MLP neurons of a small language model. Each row is named by its layer, matrix (up: input weights) and neuron, and shows model dimensions 64-255. Each number is 128 + 24 x the weight over its row's rms, rounded and kept within 0 to 255. Numbers have three digits each.
Before each neuron's rows, "fires after" lists the tokens most often just before its 100 highest values on Wikipedia text that the model never trained on. A number after a token or word is its count.

fires after: "0" 54, "9" 36
L8.up1219:118184140204128125136126136157129115115097150115139120113104115128141172118149152094131094138115146108161140099066143102112146086140163134117112119129098152153091115161175116129131072152128103131153137125142088151093105134125153151159120114101071111107110143109141121129130181121103116098115133117091109152115134125098127141099091086110117127112138097165164136177109101159133147140057073152124110127141110152161117111123068125124151141108123167097165136132095133083124133144110154118121123117148145086144101127164137142133153107141100118111137122133109114140192143109123179144

fires after: " " 36, "4" 7, "3" 6, " |" 5, "8" 4
L9.up1100:144132120077127162078116145100116126103131129132134121159127149154169153115141123103123107150129161130122102121108163112149148136189144131100119101123104143141117138186118144123113127138132106118145131134129122089127133105104154105145112206128132124167130078160118099111111117100127136072152110077147146165121225157157141137117115129159107128136129166130135087073118151132179074148102101105134093110061156076129107122135115141106115114083141182132144122127134123102176145143131150138139126108100143110120142147153137106154123091100113121121151167097116117120115114082128106083

fires after: "0" 27, " M" 9, " p" 9, " N" 7, " U" 7, " P" 5
L6.up745:124128131112184101118079166093173161148102106149092096087121125160101164117113113100155113072098106118172127134119130169145116152167105118151113116153162131125095110092154112130092068122117114158121122124180139185162128135108112149141185123134123108126125134136129127118099111121100124095144100157122136120115127159142132127154131123115134119131133128117141077109155103098167127148086132123131074103088130101147127102102110118131138116133173135109130157139095138155185149130103116127095124112166183181108148120085104113122133158107143096119172031104114103131084092137141129080

fires after: " " 39, " (" 12
L12.up1159:096112112150151098096135137175157139155140144180146127151116167145157158094146161143107153139141136086134094124091141108099145082175144109130125127134078155117094117107138133150145086100137115145115191134162082143122138134093146110111148161155121112132106113136125155168130131104155148136120140109113146129135127138172144113110112154107094121119140052136122167127107120122123132162107112171091142088137136131117127125110154134149106120130143167080140109138130113089145128124156164137125143104130134125072186137119141153098135077088157152170124117107098125093165153119091140084

fires after: " " 31, "0" 30, "," 16, ":" 5, " (" 4
L12.up38:078119105124079122131101092138131188170148124144121140106110161143140087072130098134155113122099118142130112134156124147126108115150099109146091106116133113183087110112150121123124124132129146152122126079128142091092164112122129095164130135174131131088154129164114137099156112118126183135108140080149119132129127158126145129156118140125148111126171089161115099130130118102168093127138138119144104102122157132149123105136116172136126141154142149133162161146092141131117123124118166126136133131131099175121101119139107169117151138116145115181122116138111101165128149168123133115

fires after: " (" 32, " " 19, " University" 11, "1" 9, " The" 7, "," 6
L9.up938:140109132096149178088156123133151110118126126147084111137082162123119167101097102126172110094106132090139112154125102154119081103216129129116144116117137120103114121124124115128104119120137128155116105137146163145134130093124159125113133168130146110116106101144089158128165122124107158132136111119156141150146142151117146132118162081154119129134131155130124139123123141120120121133135129109149071133060109123090109142114104129172128135097120154118150172116118121088098123101118110163116078129135136172160147107122144123160124079149091111129139162128086099116116110112105132092

fires after: "1" 40, " |" 24, "2" 11, "4" 7, "3" 4
L9.up1231:155156131131126128109080163114181168169135156121110106154133125102122125099125108143170124092109164106110088129129099157209118117151126127108104096132113106125104142155142111107146124104108099122111178124104161145121123134137085116150133103148125142138140141105124118115163104119132104171131125131112136121120138160143137119128144099144128128145147100109124131139135134132189102145142116135126092114132117101125146095103121119131124104084147119136134124121109147138160156142110177144140110117140131125104143119127164156156120141133103086167133174201084133145097103131076099063

fires after: " Se" 23, " Ho" 13, " Ke" 11, " Shu" 9, " Sho" 6, "se" 6
L6.up748:148154100149134138130190092127128130166132146171139145118147147093133134061112131135165102151154153100140117107111116106154121139105113147108128097135121111138118100152103121093096144117168124088123146145134163127115091074127089149149127173164139127167134108127145125154153199127122091142122091089138132132116149142155148136153133128181130116129129130129115093114145109114073119099120123146137111101114099107120136121141124155088096146129137116131143124121074145099136131113124140121150115171118093101142139107055113063145149129130118118148089145111089169137120092119084166087

fires after: "," 48, ":" 10, "0" 10, "s" 6, "8" 6
L8.up1055:113160152170117158124166146122136157136140124128088113104109097062101123118126104116107117134102107154119075141176183109192119134115096105138145120119108099131095115181128110174099136112143102133078112088158127151084119169129143142135139116128099133159147134122162119133127134139137146105133118189085120115124146122110147132138110130104170143130115094151163142153117109142145108174144119148110109135120102158163148132122109135096144106100090143101156153134096140082147093155154134117117086115110111118125127108112113146151112116064126107190114071086097126093093169119134144132

fires after: "9" 39, "0" 16, "5" 14, "6" 7, "8" 6, "4" 6
L8.up35:086172131165120153092133142122106137151113130109127117156106138144164095114106136127158109128124127110125107148070154101157136186141112117150121098126090139146130108120122141148137122151143084155123121069179171146105101109158111073182171142141079132106092094127131082117138112132083110067173125121132127157146153148130144123116120135138124155127103096128112119111179099124175086154099108105108136081110103083128117110117146116116139104116123130123142090123101144135133132123114107134134144110181165138137158131178158105183110057126089121149122100094121111136158110124105144135

fires after: "1" 54, " " 10, "9" 7, "8" 7
L9.up96:137154104141155134068158158115136134111162152140136118148119157137144128093112112111135134126129163114080159137080123180131096116138177135114122143095134108129122075154114110170142093161116139125141188089162112145114119137151137125109140041184142113119113160100133140139163166138144135091136091113125119156149164158079105115133125128150137153128114103123087092149164115138141144161136148106116102162112131083088111087106136152132127107055149161139176097128122136095168170110143149110123103149143143112112120145110096112126135110116107144112133144153080122147153102098094129106

fires after: "|" 26, "-" 14, " |" 11, " and" 7, " to" 5
L9.up502:090140127119141122156135146186135114116139160112098129078108137112131183151157157138145138078130092088107089147114122134124114096135148088176152130129098132154138114138127110125135144126119113132086118148096170103165113145189100110141157095129061136153112129136170109153148137098161143127095100106121183127131136141112130164149124176101098170131172110119148124148126121121134069107106106134080139137094153133072134147133146160143126127121114110154129030152144153163163122132145155122168091163126152128133134083093162092125120179148127082102112122133094127148113121133122151106

fires after: " |" 81, "," 5
L8.up770:130124113156163123127116094146109136137083136130119093163176094110114147143126111127128131139110142137124114115058132145191165155139113138137193114136158112159073095147159155136118127124115104136103128103143157151089149155119091155124126127119094135128095112112120084104168113162110134103134160128119107131133118153135146132136162089139086146107154108101116159110134138137141145147142114144131125119100127071123086116142135119120167122101129099114101152119123166150122132159140115141124117092147150158082136129102099107144141135143110142140121092109126165090160116120121106093

fires after: " |" 19, "0" 14, ")" 13, "2" 9, "-" 7, "8" 6
L9.up707:115113135122164138130079145127159127108104118164159116172107130136139193111158098087128140118144146164135154097106132185135128166114142128122175144146128110142065119128121132128122127147115087093120149131171148124136106136163104132181142141124114138124123102175156075125091104070128149162142133097134137156121204170122136114114118102153095120121180137114120119099107150120158112177162078097113143119107134127126162118102135125104149107103133158123153099122126115133130161178158160138097127098141136097144168119115148112122105137122097170114148071137120105172145116113116119127

fires after: "3" 18, "5" 12, "4" 11, "6" 10, "1" 9, "2" 8
L2.up1077:111194140146145123137138107145182113129089140117148105118104118102069154132127131155191096147114134135129156114114150105124138116120162088146118098094148123104092140129100141101122129128158146147127149120116145165090105129109119151121156110117146118076132149132154088180121144157147112103106142126091143157171160167088128128146109120101121152116136137125141135114149172080170127118125126143117133135084142095146088107096125128112129125133129163135175102099127110129124160144148121137147124097128136163144136119094148102146122125158130116119157137167076087190178103080113143094

fires after: " " 50, " (" 10, "=" 7, "-" 6, " un" 5, " +" 5
L6.up665:139140115140121114129108130082138183127122059143074094111101182152125107103121097111129094105124143143139132157113144149165150112192131112088130106124103151171133134148117102132136131132160123113112157127123155102105158141111152109140123189171107116122105146138160121134138134137098137114120124132103144167158136170115114155160137129094114091147135127114132136146186109106152122102158135102123118129094164179108135124168116141150170115106143130134112148144101131127131143108140146159145121106145114140111131159127127151150155091107092113185150096124086078129173144114104097119

fires after: "1" 99
L2.up909:103142132106133142136117175157134148119126160150145120143136147107112145075132087096132132126082127150124105133095133178140116115132166113114119125104130092125102096134130045148132114143157097141119177137087102159123122143166098152179130118140105108116139160082137133146124160116116112112112141103115172170142135175107112137138116153141115131125137103123129144150204150158182113145090136111131072120117136152129153157144148131130124118097095122150169102146122129110158139134133114183129131104120118173116154127121111120118124138141127110115130154115090108144118118139109125071

fires after: " |" 51, "7" 8, " the" 5, "2" 5, "0" 4, "3" 4
L9.up813:086119131137113178096169130130135174113141116147132101114102129110161152115150103103183119114117151138158120130140117167098108141129117107117178121159124090175077134109116144158123126101131103098160120113147158145133105127158090151140165125121147111125137128117127088126149144081129134140131131091121149092116157161127153139149116203143119128154148090133115131147109106129190078142158120118132112120134141140112142129122144106092144118132137131067138096102116113145129124117104131131134112129179142118103197103066124083143139116139121134131144072103166113126120096135090123139

fires after: " K" 26, " B" 12, " S" 11, " Z" 8, " W" 7
L6.up169:130098137096122128149141147142133124087103171166114109137126123123160154066148126155118109128136156131111113111126157129192127179157114117145111120085103143141118128132134120125097135139152078152125141123141102119169119123162139094181160114150143137121134150194156116120181146131128136120064098159128149094166134154117131124107174109128113142152128093133126122119122156115151114143131157135126107074114101104099163120169137125119150082105167106142121155143143152079142115162121115137149126115130134135118143099136148132144132117172113096155093118122104089146110116122115126079

fires after: " " 96
L9.up345:170153126111183135113136182110112143137133144164096121151154152098130134077150126114142096120095153132121124109048150181134164139177140146149130148104157122162088128139123075134141089132181122173132140133088146112146149138138136117146134136127124117141079123161142089128132130111114130149168113152132156153085122163137158136142140114159111138119137107155127127124112115083158084119120134127130087145084107096125118128095160121149101123114147125125136156141111149108116148153110155142125104146128100130122142104124101153145128161134096119159106136131096052148156134106125108102

fires after: "2" 30, "0" 16, "8" 12, "9" 12, " is" 7, "6" 5
L6.up400:078133116129126164141120192111130137131137090119131112134091119138152166141142102114113105113103117128163124120129121093157137135133129135096150110124080187126117127129107142152091083096147118146178162114124138130141062146170153120134156141150142126125123146129093106090141117103088102097143093089127134098138184128094111132159120135134130160143120134163132110154124094147150126133119144159081149133142127127122116085139097117085143084119140118077166103140132126157133125130115101111151185121154156112136113169116125085178203097126114124117118082105147090159119104158131144145

fires after: " " 50, " (" 15, "-" 7, " W" 6, "B" 4
L8.up891:118132140098140157090092160087140136145110161154111108094130175117114189092113137101129124135126166141138123120080158142147154138182157134114158120116122118149116140163104106131121094125136097137110154146120143113138152129129142126138167135145141110107117108178104117103092121095114147144115100080107135120127184159103148132160091122154141126122157132180134124166129162125176140103134110126139114090088138092104137129144108123141166134104140157122153119138161139146086130128120145156153141093137087128115141143138111162133096139099093183115155146113150068135143154112067082112

fires after: "\n" 23, ":" 20, "==" 10, "-" 9, " " 6
L9.up362:099190131091177146098111137150134135136137106149144095107147149162139172115167154134126155130122138121081100149078117104139096127169176125120132125128095135180131158156127175121135149126116121127118149141106111161109139136164096156121155139131121143139108149149126150121150147094143118124128097152126122112106131152105113135143133118102135135123147112131112113161130122123131096101141134148176087120119063166120145112104151153138152123097086143106154140087133113118158131132065135136185133140147135124098145095106126131130109130121090135132123115129108099132153164149069138127

fires after: "1" 72, " " 16
L6.up516:114147156118156138100079141127132135149129152145180125138125141148157156097104088110143085093115142150132102143096118133140104115207131126130140141088166138120121082152141099164136110138123161198134127151155169092137086118148134111129139191160130133082134140103129107150144111123140156115130140073152129146107147165143141133130141113155125153142137137116094132129192114083147101127124137126123104088112148125104111097133102151137127126104104148108164138121081129121121126152125120141130167149099096159125134106094067140129153087146096125132166156141039108147131125118139103130

fires after: " St" 11, " B" 10, "B" 9, " F" 8, " W" 7, "Maurice" 6
L9.up1124:135160186099148140111116167127144129103119112138119139135136099094160148064139153122132112150087110170161133113129108142134184143152136125105146119099124138136141104136187099158147122103162087110093135133142129137137080098163174115145175125119059109081135155127147111138185110136120190100107092083090107101134113135117113115117131158165134156165110113148128153139153138099122129132162140126155142096125131104139124112121143152090122104108137154097137157132077152091153126137140129190132109152159139185156181150124143148098136102094106134133131117131099131115160117110112098096

fires after: " the" 32, " The" 10, "\n" 6, "The" 5, "'" 5, " " 4
L6.up1005:112171120197144166087167127127130131092147159146148118123050183114120143136080120137142131118113129160116161114145154130110146123173139127126170121132121151137117150126132092177132114116113136160101120148101154094133074156130145128100131090119094104111131152130140146140106132128117121120145110082108136181119107133081142123150152111153131175124150092140144110159121172170146122151133109124081055111130133112103107137102104105145133110143105150119116132134141141111124125097166159150159219115119102135151148103106120120128143148105109157163127137138114106090125117126116148115

fires after: "0" 31, "9" 25, "8" 23, "7" 7, "2" 4, "4" 4
L12.up1239:132188099119147126093175110156105092133117113140153149135099138124135139095163098111128163147139109100138142105123151166109138129128150139137120111071113130183118138162137142173144086129130131141115152100132099143140154125148175109140086092116118108118080183157173142117150203145096122073160131148116114132087152138088150128107083148080134145124129118145114138171136101148148093155163147122096158115105067138144128120101107125102134172139149184115149152134106139114126165120116129108145085121167116137120115104143109098164180094118154112139146071115119123121146140117170166138

fires after: " " 51, "0" 11, "1" 7, "3" 5
L12.up73:134112142133112147130128096141105151196096122159096134144119131126147109128139106141125135120126146154165161164096136149151094140149154121137145162058140133128103132128137148137094124119130129138152121139108133096118183141150139112145170095106149128098151160158143122097125135139124147136161117096140111112154174142123167140128145110133136111150143138133100122116115164125141080094103132127131087091095185123134075140126123185119130075123162141130112136164131137146131163172123128113116128124126120203135095104145104118134131172141131100170161130110152119121141152168112149098

fires after: "." 35, "\n" 19, "k" 8, "," 7, "2" 5
L8.up361:096161131155196108128144084142085165138130118168108145160162100144126085132125143171163146135113090153141109090131140133160122159101123155130127147138127138157131103152165131138141100144114117148131139102184159122137133152112135145134158129119108121147136107160149088143103101162123127116123121163140124137129157155124124149143156143117076125126166068150155104121126151118145139144098096140128136155115168132076137089118094156095152107073133091118140127109133145116146117178173112130072127132169143131123135138132137101113145121161136077142151114091088125112157122082131101102

fires after: " " 47, " (" 18, " |" 7, "\n" 6, "B" 4
L8.up938:139123103118123129110107131095101154120108156133110094097122154133129162106139132123132121114102138144124127125123175160155125142159169132104142105178101111157068137138151133110106082159109093106125127155125115096111100111134107082112137150147118119133127121147100081108140118135166167141149099116132123118162163157107104112141142144123118128142145135138099119116149133110155113141155134145120089097117160080085138101111123114157116112119154134098165131120156115112140131086111139150113139140122105165097183093144087134158115127139130123193129115139127098128179092130078078081

fires after: "9" 56, "," 12, "0" 10, "8" 7, "4" 4
L12.up311:152189144123156126132069185124134143136125137118126136135144160129117117095134110151180098105124133090123152121082141127111145094092137107160090132086112106111129097150148133126128112110155114144153179118131095174118082120134127166138131123128130095094087168121114136110130163165121118080139100117117104114142105151110128114127149122100131145144091128146108133157137143127177143168084119157155146123119124125152126125154104120141101133093148150117130169119105113114136113126118107142124105133153123112102099098188111111131150161124164164149122098119094117198131175110118145169

fires after: " " 37, " con" 5, " in" 5, " F" 4, "0" 4
L9.up471:076164109115150164142111158128123145079140132142090147101117171108094159086159090133129118121128169165142127150108125105120120157194110100152082123094159098160116086112171136116143097110103105146122120166126127108101135114185148138121131130185130116114102156152142121115141107073140168128115119121157133111108151154095166125130123143184120110149131093147123163126147100112137148119086140130133116108113120108111100078156118180115136127141155166118155147126108150135151174123097144122136155118124094151159101105111108128120108127101119124137135096120138118133158128095094128128

fires after: "0" 37, " A" 9, " N" 8, "C" 5, " up" 5, "A" 5
L8.up373:114141091150146159132153165150152142133113135115086119125126119133109157149121133096133105124092135151166125122154104175135121123124101142146133100086144115125119102077097123119093087155096139143088143092141148151097122110142126169138115151178117088112143115139188111125123128142125146099116136105126133124080130131101182090142122137146127169138159110117124131120131083109147162103123115072141108111081082130161105115080128101115142137088139123116105154129110143138120176120092079176150108148146141140105152154139088096174106139110129130130093058141141097177115135081150148100

fires after: "2" 40, " " 17, "1" 15, "4" 4, "3" 4
L11.up930:097139109134194155090136153164148143117132130146121132132119178106156160073147149119108098117106129169131111118132113159145106121149120103136124136098119081115151157158149066142130129152168123134130158052120093158104134116122127128082127125122134113131094169121130096125153157151182139150120155113149138088129122139127113140133090157111110172125158104136105131112122105103115104109094126119123119124133113116119061116130121117138107147144143144153158109078108123107173148149170132136104097067112148139107195069141125107130151106100131106134125124115113164102139138097089116101

fires after: " |" 54, "|" 8, "0" 5, "," 4
L12.up1045:086182097132131122135141144133170097166120125099103100088150152161158125143125120144155143117119184077141151115133127115129115132149128095135131134123101120158119110137136119152108141127156173133142102110124141171170139126135120136153139116132063151112122186139162120130127162144121094119096126126165133121165134168131160142164130201111069145111133165124148084118111075109133114124135108132163151108116161110127103127146146123106091110108126139109114134123179186117120121152119101111128086166112175121108147142114126108139120104148108096122138110142067136136116152152106122100

fires after: " " 70, "3" 10, "0" 4
L9.up981:175129105090129168137113138107116122125145159152082126170112167151143129105124128102147111148122134133116113142105137194134133156139140108102130106139138088145089124143143147157142095176138145144149154111136155111134143082161126112140162138092133119146113123165120077100124131125135167146135107148139149150117173156122113128182138145147109115115140141154117111126124165085144109111099127127138113125124146121114108144141145139114148091110153177128167125122122122139136156143112129127151153088143148126170196098127126113141097138162116107129179123139132116116149126120070092091

fires after: "," 31, " and" 17, "st" 10, " to" 7, " first" 7
L9.up783:156116136138145103131127126159126166157144156150157165099123155157105127145156139093132147113133107135128116146132166146169097137168140094105143070121122149135109121132099139123099138102119152141087115105128159154097096117115164143123174084161146111116094127104130137130143110089140127098139158098075090121108162126061114108142111107143119175138162143135127131160112178175130144155162158129135132166124104106089119142155118100158123154100132109140140156081145110099126104171093148134141116164144162182111148164123142122128136132107116131139113112165121135148132126169115163136

fires after: " " 76, " (" 19
L6.up300:143110079107122164120109149102145119135118127152095117099128131135146155095121155100146097084088121177151115088113139138157111108139135147097129116106128120190110105125138153099084117093123161132123143129129122110162109106132153113149150147158147131082155130140133130138120136147142139112134126100126165081126165178098162132128133098152152132111117132138110103118145160103191112129131162148112135092096186098119134147125127125142110136119131115122190109116124119109117154127076096144152158149151143148112149116099133163150155094140125126137127106098141117177158062161093126101

fires after: "0" 24, "1" 20, "9" 16, "3" 15, "6" 6, "4" 6
L9.up108:103130149124125150126126145140098130141130103159146142158121116139118140146163114115060121092126136148103094149101126119176141138094168131113147145111105114089127107109143131143128113096178120110129120106149141123125120112124137148163168113140142124147130088124135141156114142134119119076125129084134110174110126146138124142164107155195088156110143111128206138129105176124114114136134085152141151111131158103135146159110128144077146126138133185080138072133138132124214120137116150137129145126125165131103144149145135084107163112115150143139158094101130125085137126093095145128

fires after: "\n" 23, "-" 12, " U" 10, "1" 9, " Albums" 8
L6.up364:081163121125149117094101112128108126170160132165110115163096162140160136167133139119146119143133143125118120118119106121103134122164144126137116134126105066107104099108144122137119149139124136150098134116130136145125129119146185150162125135121053114101121116125129123172175133120124119141174120076145099133097148152110141121125087137171132110129155111107126110163110111097163125132111146158092081126123081152101084138094131115132133156125142172092176143112096161099156157111093141168095178090148114127147122086098110121131134126136108137144133109138122063151114135130090110126

fires after: "," 44, "0" 21, "9" 20, "be" 4
L9.up99:095170110168138147132131152148096123148115159102143116112118121150141097112159130121136128099114093165155094163126134105140106125109149141173133131104119128153129088168141106153108128124140114157096128106174191135091065139125165152149124096141124120124119162119162088089102122141117088092116117135077113122147141145096135127131121157113125147123165119116132124104157116132105128121137161132114105129125111168147081083140101118131123160076112128110142153130116138066165114150130135124122119105131167145092134146140122126156118114162141117145134079112097108185109161149123172128

fires after: "'" 19, " the" 12, " a" 8, " to" 6, " It" 5
L8.up493:107151158190157137078131163135145109080149135197097108091151134112115144119119147084140085137083114145122162120102134143141155170135128137124139042088114107120110119069109122159126102107135133156139130099159130129142070146130127101106157096125117129095134142151111119119108132154095119098138112093137130144136122129082106118144082141125116155138139129094145120150113153131111125134153148149184084106071073107130142073127125164136139114151151107122142108141156123156135115134122129148114146124097116175118117126107114113179106131072108168167117109118119122127115131101086090114

fires after: " |" 38, "\n" 28, "|" 10, "|---|" 7, "|---|---|" 6, "---|---|---|---|" 6
L2.up185:058149161162151125090117146129148145101145143114105084141126154115147125118165131163159120096121159159135123123138133119167110137155183150132130116150107129198136134158145114114117108111127115167136146140124177125136136154203153138129117123140110103132095126153126097141144115076156149123110159120114152143111124156102130141114120195149146171149160088134162142150132183136165086131100088145134091124093125137098128093109119127124116153119151123120126088147128178126110138130137143137158112146157125146142159076132124115194148084149116112130084126127096128130127075157110090127

fires after: "–" 48, " " 12, "9" 7, " |" 7, "5" 5
L11.up1123:118125140131104116104121097123160135162156154164132104104169142107112144136149059148153144128077141108157136110117116115120171125162114112162136101131121098122111119163175133161112127071123130153143161123114131136105115092134112109139162117151143123131144163105156146143158161115093112122100137126115115129125143149090125121141158156068101139135137118108143125124144144135161093118166130117119128122098164128124107121138145120120108138080131117102135132104172146147176133203114124134166122124149128129123135124106088132134120099140101132125129106148111055147149109159147160096

fires after: "1" 28, "9" 28, " " 9, "6" 6, "8" 6
L11.up105:139159135147195089109162149122142138164144186115212094134121125134137165091144111087145094081130165097102131144102136115103128140143152124150147156154126130120105109154126118172156114137094122152093155098182141212121127144131151119147161096131103119124084184121118117175149142145134133111134084140128116154108120147111102113171099122094113157127112132165129120131137074132133136157139085141088129132126113072117132106130153130115117118133121190117138154134116110143174143173182125157145121111129164130097151139131101102151147104136098146151163125108087130085119140111113139111

fires after: " |" 28, "0" 18, " " 18, "2" 9, " J" 4, "1" 4
L9.up990:115165137148142149094130118090170133154151190145149097138121095101096139104134123127137067124117148161141087104170135205187119164179076116117151140148106138160093155094131087141050130110126112090137129146163147140126136121109131164159160092135117128148141128113081103141109113077140127133104131106113162122094150142136122108119105154151145146147151119122120146115113137112139119163125114135131085113112112106097133091127122154126144088112140119134128145099142174123127130121115143143113108143135111132117166116111131105152129142137085123160111120152125126149120072129101115104

fires after: "0" 36, "9" 32, " " 27
L8.up365:131135170135183148150125129134125150121164161119145149149120135148094144160122160132161130140125171153110134134096149136104108148170158124156162145060148129131133129156143129170136096129129104211119138105130144150146092125146107129109170132138131101102134159106118132134115101127148105109134163129098129160144144145109123143158112124135129124124103087143138138141168130102140129129119134135119140058119097120126094128126121143128138139111139163108209129139138157078116141101148151113124134166108125128095124093101067159119104105124131125103134083128102102144101114148111138131

fires after: "7" 16, "5" 15, "2" 9, "3" 7, "4" 6, "8" 6
L9.up636:087135136134134144121194121132105126123143086131149126112105145106161134169177100112162116135082127145131150113084138106060127068137122135123164134068156109108126101135117149130073117127135091156104126139124133126134135134132165133097166172137130109124123160110153120152150151107088135081135156124119151104118135146059132116154087137133131131122117123114145104173137112127123111105115131124111151153109111173138137148159133124090118117131120163064131108139113144142083138135138096145109113133140155120140093107114105097163184096106125122116130128143152120102171148137138203186

fires after: "9" 31, "0" 18, "8" 17, "1" 8, "4" 7, "2" 6
L8.up178:136143101168161126114153128163109125140132196120116125116077116129129153109160120128135152103125179126106134123089128131134119099136164143160105146117130139150132134165162103170130109139136110137088183136144133181106170139149151177156094068139145132129076175129159136126130160130139137071138144139084100140133156138096148130122088157116129140123116103111113083101180106120111119168106165135094132128145102122133119113134139125124145091078156197134164141109131121097158126114139108150139131117128149112095158137152096098130127131131108138130139126144069115150076130109093132152

fires after: "\n" 36, " non" 11, " under" 9, " (" 6, "-" 5
L8.up727:067187152160150155132114112135131119147141119120091105087103125115151146109170114111168085124140133118127140147143120086110146085135161128131115102149113108136123143123162146133088136122114079156099113114129130139102139113135150114098110153136091125111131161151098114167161118133118150119115082139140095144127128146096119127134131099107147117109152145142115149151158134140160138156084098171088068084129140142110096099114113101158166132129110161139186113160144136156143126181108142142156131093107139125127150160109066122133131151143078131156130149155106110119157154142086127108

fires after: " the" 28, " to" 9, " of" 7, " in" 6, " first" 4, " and" 4
L6.up54:154161087151157131135178125169111114117150150114163123099104130114116159143148104137150112127152143097144121107103170101186091114155147125115169123155103119139080113129116114115132137107140121107105148132151165164097133156096126172098110101119145105120123177135083133145122138165143120119153144151106110114082098110073150103116135139126119154127131118136149143124119109171142136148175134117129125111150084111161126086119138078134121131124128137140189132109092119091181145125117132157134171132105093128155126178116143126149142160110143120145109103121119142133118096125081129132

fires after: " " 92, " (" 8
L12.up773:082102158103168118142112112147153102154133136132099139155136106139117173136165103129142148119139137127073117108107149116164104083181174156123146130103127140139076103126184101145161111142122108127101182136127111148125098157131125164117128091198136128115108126090138112172146134124154161097150102123142129179130123132134134129139093081151132118131119095105126161118172134104127144101116140126114104090158092154091091119141137188142135128140132179117136117116150122127124116158142133115135135129117141107079154117097097131090131144131142149109126166140101155123151142122129135089

fires after: "1" 14, "9" 12, "2" 10, "0" 10, "3" 9, "7" 8
L9.up519:092147162118144132093116102131094144144110155140152098166136140096129161164158110097109131122098118154122107151132136175159106111111125138100165131105124078147131101128143113150135134172163118116095130143165130155126153127160116144132167114148131123139083128140152089145137188104125115128104092143121170120100147146145129135122125165129096125120122151142127118111161172101110131156128086124141120130132129124145129137116121179113140131132184152115149108134138098123162130111146146123099117111162149130120164105088117100080135139140096130126116128116124091126151134157113130109

fires after: "1" 51, " the" 6, "." 5
L2.up584:096143112194160117132116159099154135114118152120176119189119120083136151132159143094145121124118114117100140144071108079142101106093141103149123149104096107125069113169111105135147124150142135185134151111121135143097122152134150123131127082122145140090118157130153099152115145139138089107082099137141157127145170157097149129118103121130128158140109153129100104124155143113151115149112133129110108166119096110152121123145134151155141108123130141192137090109111137126176130131177128175149116113122091145129177119108106117124174137112085124103146128146093108156107094121121090131

fires after: " |" 21, "9" 11, ":" 10, " (" 7, ";" 7, " " 4
L11.up785:132136105134137126088111130147098144141111118129134134128159130176094180148113107120145145139114152118144133131098172148169114116169141131099112109141122118123128093107143152134116149064126110111100139132118121069156086107141135143130169155150154129103142131138176146129175149106125120119146137170122108146136150143104107132160132118143151178119160092102129102157136172149124123164141133141142150078104118109097129136129100105126164145105136109122132110132147126109168174111090142140150147142173101140156127093133100162149125118131139121163127086092123055099143095133128145126

fires after: " St" 24, "-" 17, " " 8, " W" 7, "&" 4
L6.up51:134157137153128163104165168109104137144122164113105115113130161105130132072106136128107146111131150145191130145125167129173098110124117145109148114110141107130158094094139174162097076151086093130065105105077126123181107117169159108161135132104138118119148164148125136134135163117129148089069155130083117144144136133113095089139143141148127179138147121142136124148134124129154140157141153150125115066088114146101123122123125153144152081131153126130155170093130123084155134160123167157143123154136113156113161109145120159117132081147127172118148114114145139123107122139080114100

fires after: "\n" 43, " (" 17, "-" 9, "/" 6, "===" 6
L6.up222:132128102139160159100136126151123149147152092146127108095158145149141134114117126123113113144120165113106091133086182099149079089147134167118081149074093143139111152150169134128112102124150117130106099169129122107120120162162098092135099174144126131103095114145116127124167144122141118098110129121123157144117123147125097104098142136111095121150138104179116095138145158104156115168112108202086090077074085095086136113114113134115123125122094121102120136143143134108132127144122153151139113119145136109150136127093082140131115100124136120144149151137115106116147123118071153124

fires after: "w" 17, "W" 14, " B" 6, "'" 5, "B" 5, "zy" 4
L6.up358:088157161095170165105110136147139177129205143161121142106127094116152124098095112149131104074038158130123131126131147140165140176157149110041129121133121097156128089119158116159117129129128150120128175123118117128163101131121127134121163106136093113127101157166166132135085166125112177078148134093097110142092126138132123089143148142114124152136187106099120126141171129156100112121138153126086114107087122128089131138116099119124133118107112150111123125144084144115143096147090130115137128119129110156154132119143125156125138167118124126140142100108111087107138078123103158136

fires after: "," 39, "6" 8, "9" 5, "8" 5
L8.up322:102167111149117121104142104143130138109100141096119118131125137094084160096142136145162139107083173129105059128161111079142056100093129105139133127145127137096150126113152103155127133112167106126081108116109169148110128119140143146130157106145098107151115145109119136135102147129070105138094090129083122150105132128126146152147125138111143114102129097062149109183132141113118123135104128142145106135112107144122111113144119134113113103116133090081115109095135127133167121145135139112113107127128144153058140114108142119147133139184127117149150124105116143129105146140122139112